config = dict(
    num_hidden_layers=14,
    hidden_size=160,
    num_attention_heads=4,
    num_key_value_heads=1,
    head_dim=32,
    intermediate_size=448,
    vocab_size=1024,
    hidden_act='swiglu',
    norm='rmsnorm',
    norm_place='pre',
    norm_eps=1e-06,
    positions='rope',
    rope_theta=500000.0,
    rope_fraction=1.0,
    qk_norm=True,
    attn_scale=0.177,
    bias='none',
    tie_word_embeddings=True,
    parallel_block=False,
    init='uniform',
    init_std_qkv=0.0324,
    init_std_o=0.0,
    init_std_up=0.0324,
    init_std_down=0.0,
    optimizer='ademamix',
    learning_rate=0.000967,
    lr_mult_up=1.23,
    beta1=0.9,
    lr_head=0.00515,
    max_grad_norm=1.0,
    warmup_steps=482,
    schedule='wsd',
    decay_fraction=0.565,
    decay_shape='sqrt',
    final_lr_fraction=0.05,
    batch_tokens=32768,
    max_seq_len=384,
    doc_mask=True,
    z_loss=0.0001,
    train_tokens=178200000,
    max_steps=5439,
    dataset='wikipedia_en',
)
MLP neurons of a small language model. Each row is named by its layer, matrix (gate and up: input weights; down: output weights) and neuron, and shows model dimensions 0-159. Each number is 500 + 50 x the weight over its row's rms, rounded and kept within 0 to 999. Numbers have three digits each. A neuron's up and down rows have the sign that makes its largest values positive.
After each neuron's rows, "fires before" lists the tokens most often just after its 100 highest values on Wikipedia text that the model never trained on; "fires on" lists the tokens most often at its 100 highest values on Wikipedia text that the model never trained on.

L4.gate199:543546447525429482461472494567408492515466508426477403521465553513510528482519581490525496516522547462494439476481418470451507484365450433483499493478430514492505505515577474538605438442574441521395503487467437444459436462530514507459603524509573421539546511385489525553564458537461523447454496516391517562524568478481437459539517475436453532507502580478466487565444453443488538578376518540540570524458614482465502547510396484516486554433545476507453500621420540489541543565545454
L4.up199:539559496414417581517519539524445467448595589445511495516547503426536485530500561498562614536618602507482480502516510554494555546469433487524514519448457544518564470579491515467464452509563464575434504426468608499480459407569490447436482476578523553448524455484558517531521565377531527449483512561470466557364410505414477443536425458425500471528512496524554505562472452540541471546485530498461475485422451572542586593455558515501484490445508585529454453509521526510472571547494455
L4.down199:497566511461502433506408539491587469522461420493517519421484545522591559588496523476418476564524467455464449555480433592573509496535534520483591443528437466455487457488498437394540443485542525529587418598492496621521513536475474519477447457445572564586476490504444574511444476588544514434486457503509545495538480466495480421437462556508494549560545557466442508494468418529479460502544508532534550475513600600359501541481443559494552429527521494529433496615465465548507423483566467
fires before: "er", "al", "ten", "ing", "ed", "e"
fires on: "rit", "and", "ov", "ver", "pp"

L10.gate105:541537513452450532521505447482457511603485430433424611557437471609487432541505479558576445487547529463535574479495511600518423399536544463524519498432418406466438498479520433499537461396566514518544492466417467487502440520472470467565496468508576484566458555431503508470498498562432582494494483526504553506444487556438436498453456464492523466549434463527515534437567574529477573532492566522399364470445422514554521424481441535434506423516564540456557503523434453513443504520568448
L10.up105:521393554494430528449484553458500562512497496462546474555610510519542543505488478505434412451428543465505452506480513538509469465454526507465557470453409567477505529425430412528592541558625465508464519555527395555580389452439456501481543579516530460468425491580588592534536467419428478423511416478536504553496511462437399400454527454518439471468481493452459555496540517515497587557443466493511502516551455495518548523543498565499516537517469635508513449503472515553422546435556520
L10.down105:401438417461519475491552533470489550445533469495568547501442535542473464524481521408429476443366525559559538469555483474506509589569546450501453595376533491494424511479469553453458493453482465495455508588526498555538503458465452490553580481471505579566471540486502509406481423456440405458514500431565499544497511483532407491431394451510451478575519572483424577530470498520444458462422539426468424474400520534528421463476501531497421563524540536458432407577489508569508481508534451
fires before: "6", "4", "2", "5", "9", "1"
fires on: "199", "200", "193"

L4.gate196:467420467543452485511482543430615465407474489485489450494534571516441440405515569511569476539500526600524481591491577491581376484477494536492420526475495499529367564436458539460572434483492489536588498613479491480496537513453411495639442473545510453440533471516497547560435446528542529452491417594459509497499462613480565539495514422508445541510505510555445511483432491480462497435530451494517446506486448519480449484460530575497593422474492551499545558586471545577508506445513460
L4.up196:505460524499571482540561463496504499477504539455502417569514508500395466525480516479564475463525582442515462397582522492582504443531578437526375550531492546392475523466529503430472539515492417520445603473576459370477453563611412481497488456472547466485495491542442600486458469470538446465530536493448443527456484561487528575502495485534466519423503469472473574517512480415495527505467408514523599593493488508454550531583502516472565418458498551490442569600493612552527430496517422
L4.down196:494560585422469544554468475637383484537517518479505517492454479561559446521568425506438503482560469426480463535481491516430575488549458468544480514553579506467513556616554501506486502491573536524476468416545499469463486460502525501363458544494485492577582486514535522569536564545493509497529557443555418486489483516482503532556577544619499518389509523532529434510510562361530474615477490499528561607526469534486554479598445521554569538539515582538488464480517484554596482531440530
fires before: " |", ".", "00", ","
fires on: "1"

L11.gate133:510410475451501532503459482486521556408457482483490470440445470531507422604499521518552531437616540559585515521385412561462465547526529500514507556485483482519530381466472376530507406437584528540479539545481473490627428448431449578487476528429609423448552553501510514503570431549421555498472408510522488480634548493450442580514520479489516403568545502468466525530454522462500530556464508477579503474503527529504468486494484573495447470476489534451496478575482522482448407434474485
L11.up133:555460450495470541483505441556504481503452543483489486513468502504516444515599470516458506390531571490494478514485624443457554563517570412590575605487492499376405564405461427508483508535588470491483609438528515474511502520497475509451444511433550522463528552597510542491474544548374532450541458512532408430524464467470411555530520486510517430543527609475512538562474455485470486433487557579583508425432525502568581436511459458509420525526522540444570477564479529427509521472478552
L11.down133:488578426525484493528593568497436543453435577546555524478429455485460442454514432450482576540473509538475470431500484489486530538400558468495530465449607631477409536476485466391427531524547596629521525524464527482593512531543514454542473472492508545411619599555466524494534515500443471412474483512631486475499520493443499524410486505567495454548479490432466594501489424508510555506544476489465531579506499556585411498447467496512436561490516556467526514532463521510500544480426421
fires before: "4", "2", "7", "0", "5", "3"
fires on: "201", "196", "191", "194", "197", "0"

L8.gate151:528529423515435450555554504528438420488532486485493428455455501576467458563441472539497436494428566485531523448542471628464481524399512444547620555502447518537449448487461478461611506366570574528425484476485470585579443504542537447497440623467530511516540496441590475546542442466503511504467559479429464509537550504494509461602562539465527390416471486514473534479514547525401550463525512592569461534523585456530524516539551505508498513524554573539557481466517444506566493490409489
L8.up151:616566488451498472526464572501546505529452417452445491474413592501537545547467574501442529518542468577490524614455451464458445465550416536491499589466556427485567494447444526510492518520524566463564512512445503447558402544537551539477483562497394520505466423470404532461460434447366423519461450554501471533507479459479553495416538568506496484464602513505480513406494467458530552510516512499455507396486569448530559527444492497513474552507494463491498526564544380573607430573455494
L8.down151:635541453514491497551486539496544463498517494561487529446494451564491508475483438555455521392561487487508614512507440468478438542488416527489512476497495604489417489569509596410462483484405427496543572554476411481486496600553565479511576567512511531490492504448519562538498460526471514513474522496538611539475477500544427647506465405436537472434445506484457509435474573458507490485497581451499493440422370506484500408578532471437530433486509470382498437493461497515517588504520569
fires before: "ack", "le", "st", "ad", "l", "act"
fires on: "r", " tr", "att", " again", " att"

L4.gate285:536486438542477497556414497489502463533436473414471518444566489564465543456549524636515548502560471520552473565397499481483454453485465446579421425472360488518532479516466458494548530484554449478430426428436558463509463532477497544446538575433473586447491521406517579550530517451465492460489451565398589568492565520575411515533410560404507464533486509468478622573449514484524541531508444608453447510491490451492473527488443437512506542465454549521553501512443440492427539521524459
L4.up285:466537536521432575573448490533340450395442464525462565496516534485424552503530554537546538518540529549549464531558488510553474521527474476443562490585412548534539444496524564474541542470554574585482579500512491506534439527535473539482484531391500525472433528450522543579538501534558433407553456529469578485489395482462507522564544526553522481461521496454487497591542496440387528545561483583488511538478506450467419486396471463514545595476465434573604548487536474554502597414492460
L4.down285:450414414505525521458459443533560484497526512472450530501479446537481498505563503541452622506509441503430451562481439537505494575489515497427546518439512477457516518460528497514469460637451472436510433541588464557397606472521624496498535484382447521519572424454482536535374556455409517554562474592468479489478455522521527569429474534534427520486449458499457462523514543492524473438481482423566466462500584459448511520504497496469502535462412518564442471558550450473539450666499472
fires before: "er", "ion", "ten", "ing", "es", "os"
fires on: "rit", "ress", "ult", "pp", "oup", "anc"

L9.gate116:532474424427445570482445487428508586598591515531526465413534425626521524486629553520400523541515482525558499483490444520467474454474530498472439485406496538609427593515445453465443503475516454483606560405515493519502442513545556451481468535412515511552548533461508487506525529481398560528534485473505527449433472497468543442512494527448608493454499525522597516481516535511542536618480586495400557562517541431487451543511432451485509522484485577492476596572458542487474440526519538
L9.up116:383546477483385466495561480588415473524485524538544453529503472418554529450529542474429495451500488562474411478518485518507469368444537489525502489467569542521518503481470508490479482491372493513502524491467462495571568529542490436521448535534508499554500476535558524415473373484592497377495493491539433478545497464514412512436483519464485460590429520620514561420620500480548489571480530577489456568482498470536460446451592464465571484505579447585465452380543462498468542545487537
L9.down116:417556533456511468507493505507473574432450584469437544515489526451483509510515593541557588489591511512520456469465469552508490406476569441518508439451556448526560522483472384515464512519485491577450522453465579645563600503522507491471485455534492428502514517472477560445489519529510426541584475558460407565593517558517429617494458627507525494519459513569453517455525457408431514501489503547506471516466513527499500524538516597572542393506531564535578480517430395486447440569475564
fires before: "ish", "ished", "ge", " Part", "es", "y"
fires on: "l", "le", "an", "|", "t", "enc"

L11.gate19:532540503500455589532483515487458487475521539483463444562597590550503500522454529488424512503478467464542530526445587492523481524572510399529582462507566459495488543526430428487519430400535543552458504475372473624549530463506409492489513507425542464543472565502621501493615483543472492490499450529556440551608460497497514486485462627470495503595441491514460588476524471573459499485412592530452381465501492509489419515599481501468500544485520524522545388621513485490521522473474526
L11.up19:487515551409558554598530483515536430416519460485543505522518472460466471449506474530508482465529429527494473515519508472420511559527586549493492506473436500457518480513364437544398553507479519439444604483535551469528447616378527545430485557481448413408395505511480455490529472592431521424527477474509518524527506466519537504549477450418486531489516437402503535504607458568476586541507463550575468477439488537499569561521454497464413446496520592583598449450466500608496522472476472
L11.down19:420464426473516562478598499492493451529442443600630475487438424468468484545521514427433492525426553510436497512596496495559489554568565471494623487519501487549524567480486552518473513550448528519450476497438449533513521491386490386527523438411574561498568535390509398382480422530446469488445482519544478515564494484530509475516366453559480506455442497476521514514521393528498488483519446493425427410432526478497441562493491482546539486486554461435456472504450520416507512568482483
fires before: "3", "4", "5", "2"
fires on: "200", "196", "201", "194", "9"

L11.gate392:440528381554485604518528524477491533465391471482586423604467558516562535550580582483504453491441538480493488402474462444442469500367536541543465456442452520496481513505505481464461473522510471568451476460464551528432450480529500530518452591493489522427508476467518508531465431536415524567604598557490542553495510533512608554562457482486542468499549491461539462540462414463420526580434444542540538490513503549576434439484434550549467487576542511480480581460372557523451475422545493
L11.up392:505637480526448463432521483520469526569515526413427455419518512451483450473479466556476523502508460505378488482492494477469606542573491522390436500449542502514515531560516492418449398505483543562536538494561574468541572583478409448481616473514522505477479550584483397425528498427444533467517542505570438467512479430501559485548499422497614485489470494387469507558475509493435456499481530654591476512510491590529499547498469450419533490585551478509480559498514558471482544468525469
L11.down392:476566519522546489547508562439548486508512535506567471561585468523559486415552487578488501489506434478554478437536472520524454566489438568577406480394442516509495489482478493589548447441536559439546503431419550499573505392529485476441575454418524509558529379547510509489585535493458447430534534514533512471469439366402527577474473566508478519542493542437445511450447459532489563534520553483437444549424466437514549441443459589465391463432615427477509504487507490529530440478494516
fires before: "k", "n", "es", "ter", "a", "an"
fires on: "al", "s", "as", "ri", "ol", "ee"

L4.gate272:470490523528495557531415491448435591419518501520500528405543505473385473472585521530597573554503497462559544567498516476565529506379480615564486577521522437428497556521476528439499484516487460561513435562429449526480514535516516502480401374549542520533491576511506542553449464575489466532476476519530503640550512507543618607436517484458481508434509528490618532512502483413506497473484516462493587558467463504529470501490494480531591455585606578508490519497478446534483422451509474
L4.up272:467417496471429506482446398546498558488485435485450478493506492540485472406514567490496491442475431537482405445498603547541446494461554514534370514489393434430462501428503468407529528463516476424537461592619515480546486451462508519491520535470483453433407560566382567538481408484537527525481413553441478559397458567521529550481456505520471525438534415482481572460492527527443528488499471479521517540473570465541445474492459517468576434464555519545411464458437569474467617529479456
L4.down272:441542556439464548598494475592428562503449577483538526420565513504558460537570464563444482565586476451537523584527472490540595470515483505480481547484506556486501613678547499538414513461520575519506427419515470491474516405505515512470445534498469488546507504454518510565506552546499541509534558474547404554488477560531551538535449544438506541436470493522529390541545528459508488613429483535587568528491447488509553481594451581522587539513478554574514504426464510525587522476460566
fires before: ".", "20", " |", "}", "00", ","
fires on: "1", "2"

L8.gate120:494494561521470499551525427441417424501559435511543460511521456508449484501450517598514515407509574509387470463533479564533477472566536478543537512495463420552468506521485456467456471554573476578527524536453493474480579426555545532514463511548607564453474507468560425505532520555419601510572466525483504592416450519438557422501388489406541462519555541580464478491516528522490550432470492446516614561498522465612504486508502520431513496372567459520456527580449588467491566442569469
L8.up120:436539441470540534505464528487482435641463453529490530456543503518546426487488589526478558482526447498375527580491507446462524462512501510531552457518464617495512490563526454528476527631558444519534474488562481469466522522519530508580486454521544489521512522449404509522529570545478505495421551485479500513587510467483364460459415471461439409499459532564464390507538566484442507478460388557538506515522571546420502515564427433513626566463586557493426433470516512439516473398466527
L8.down120:391435490487595492558588604597530529527458497412508558406472522454553541473583493593575429460448438563504497548478533477399562460594398475509487543430415547527472431528419512494517569504459488454589436531459526427521500517526498499511402455405485515524557482554530485535436509483529471425428575526466454475526497446492415535480567410469547529422577522404506497546506465434471490417594440558439529513541556549522502482485527556506510491469533475502543482479575502498517529532495525
fires before: "an", "y", "en", "a", "ak", "ing"
fires on: "v", "ov", "I", "ent", "ri"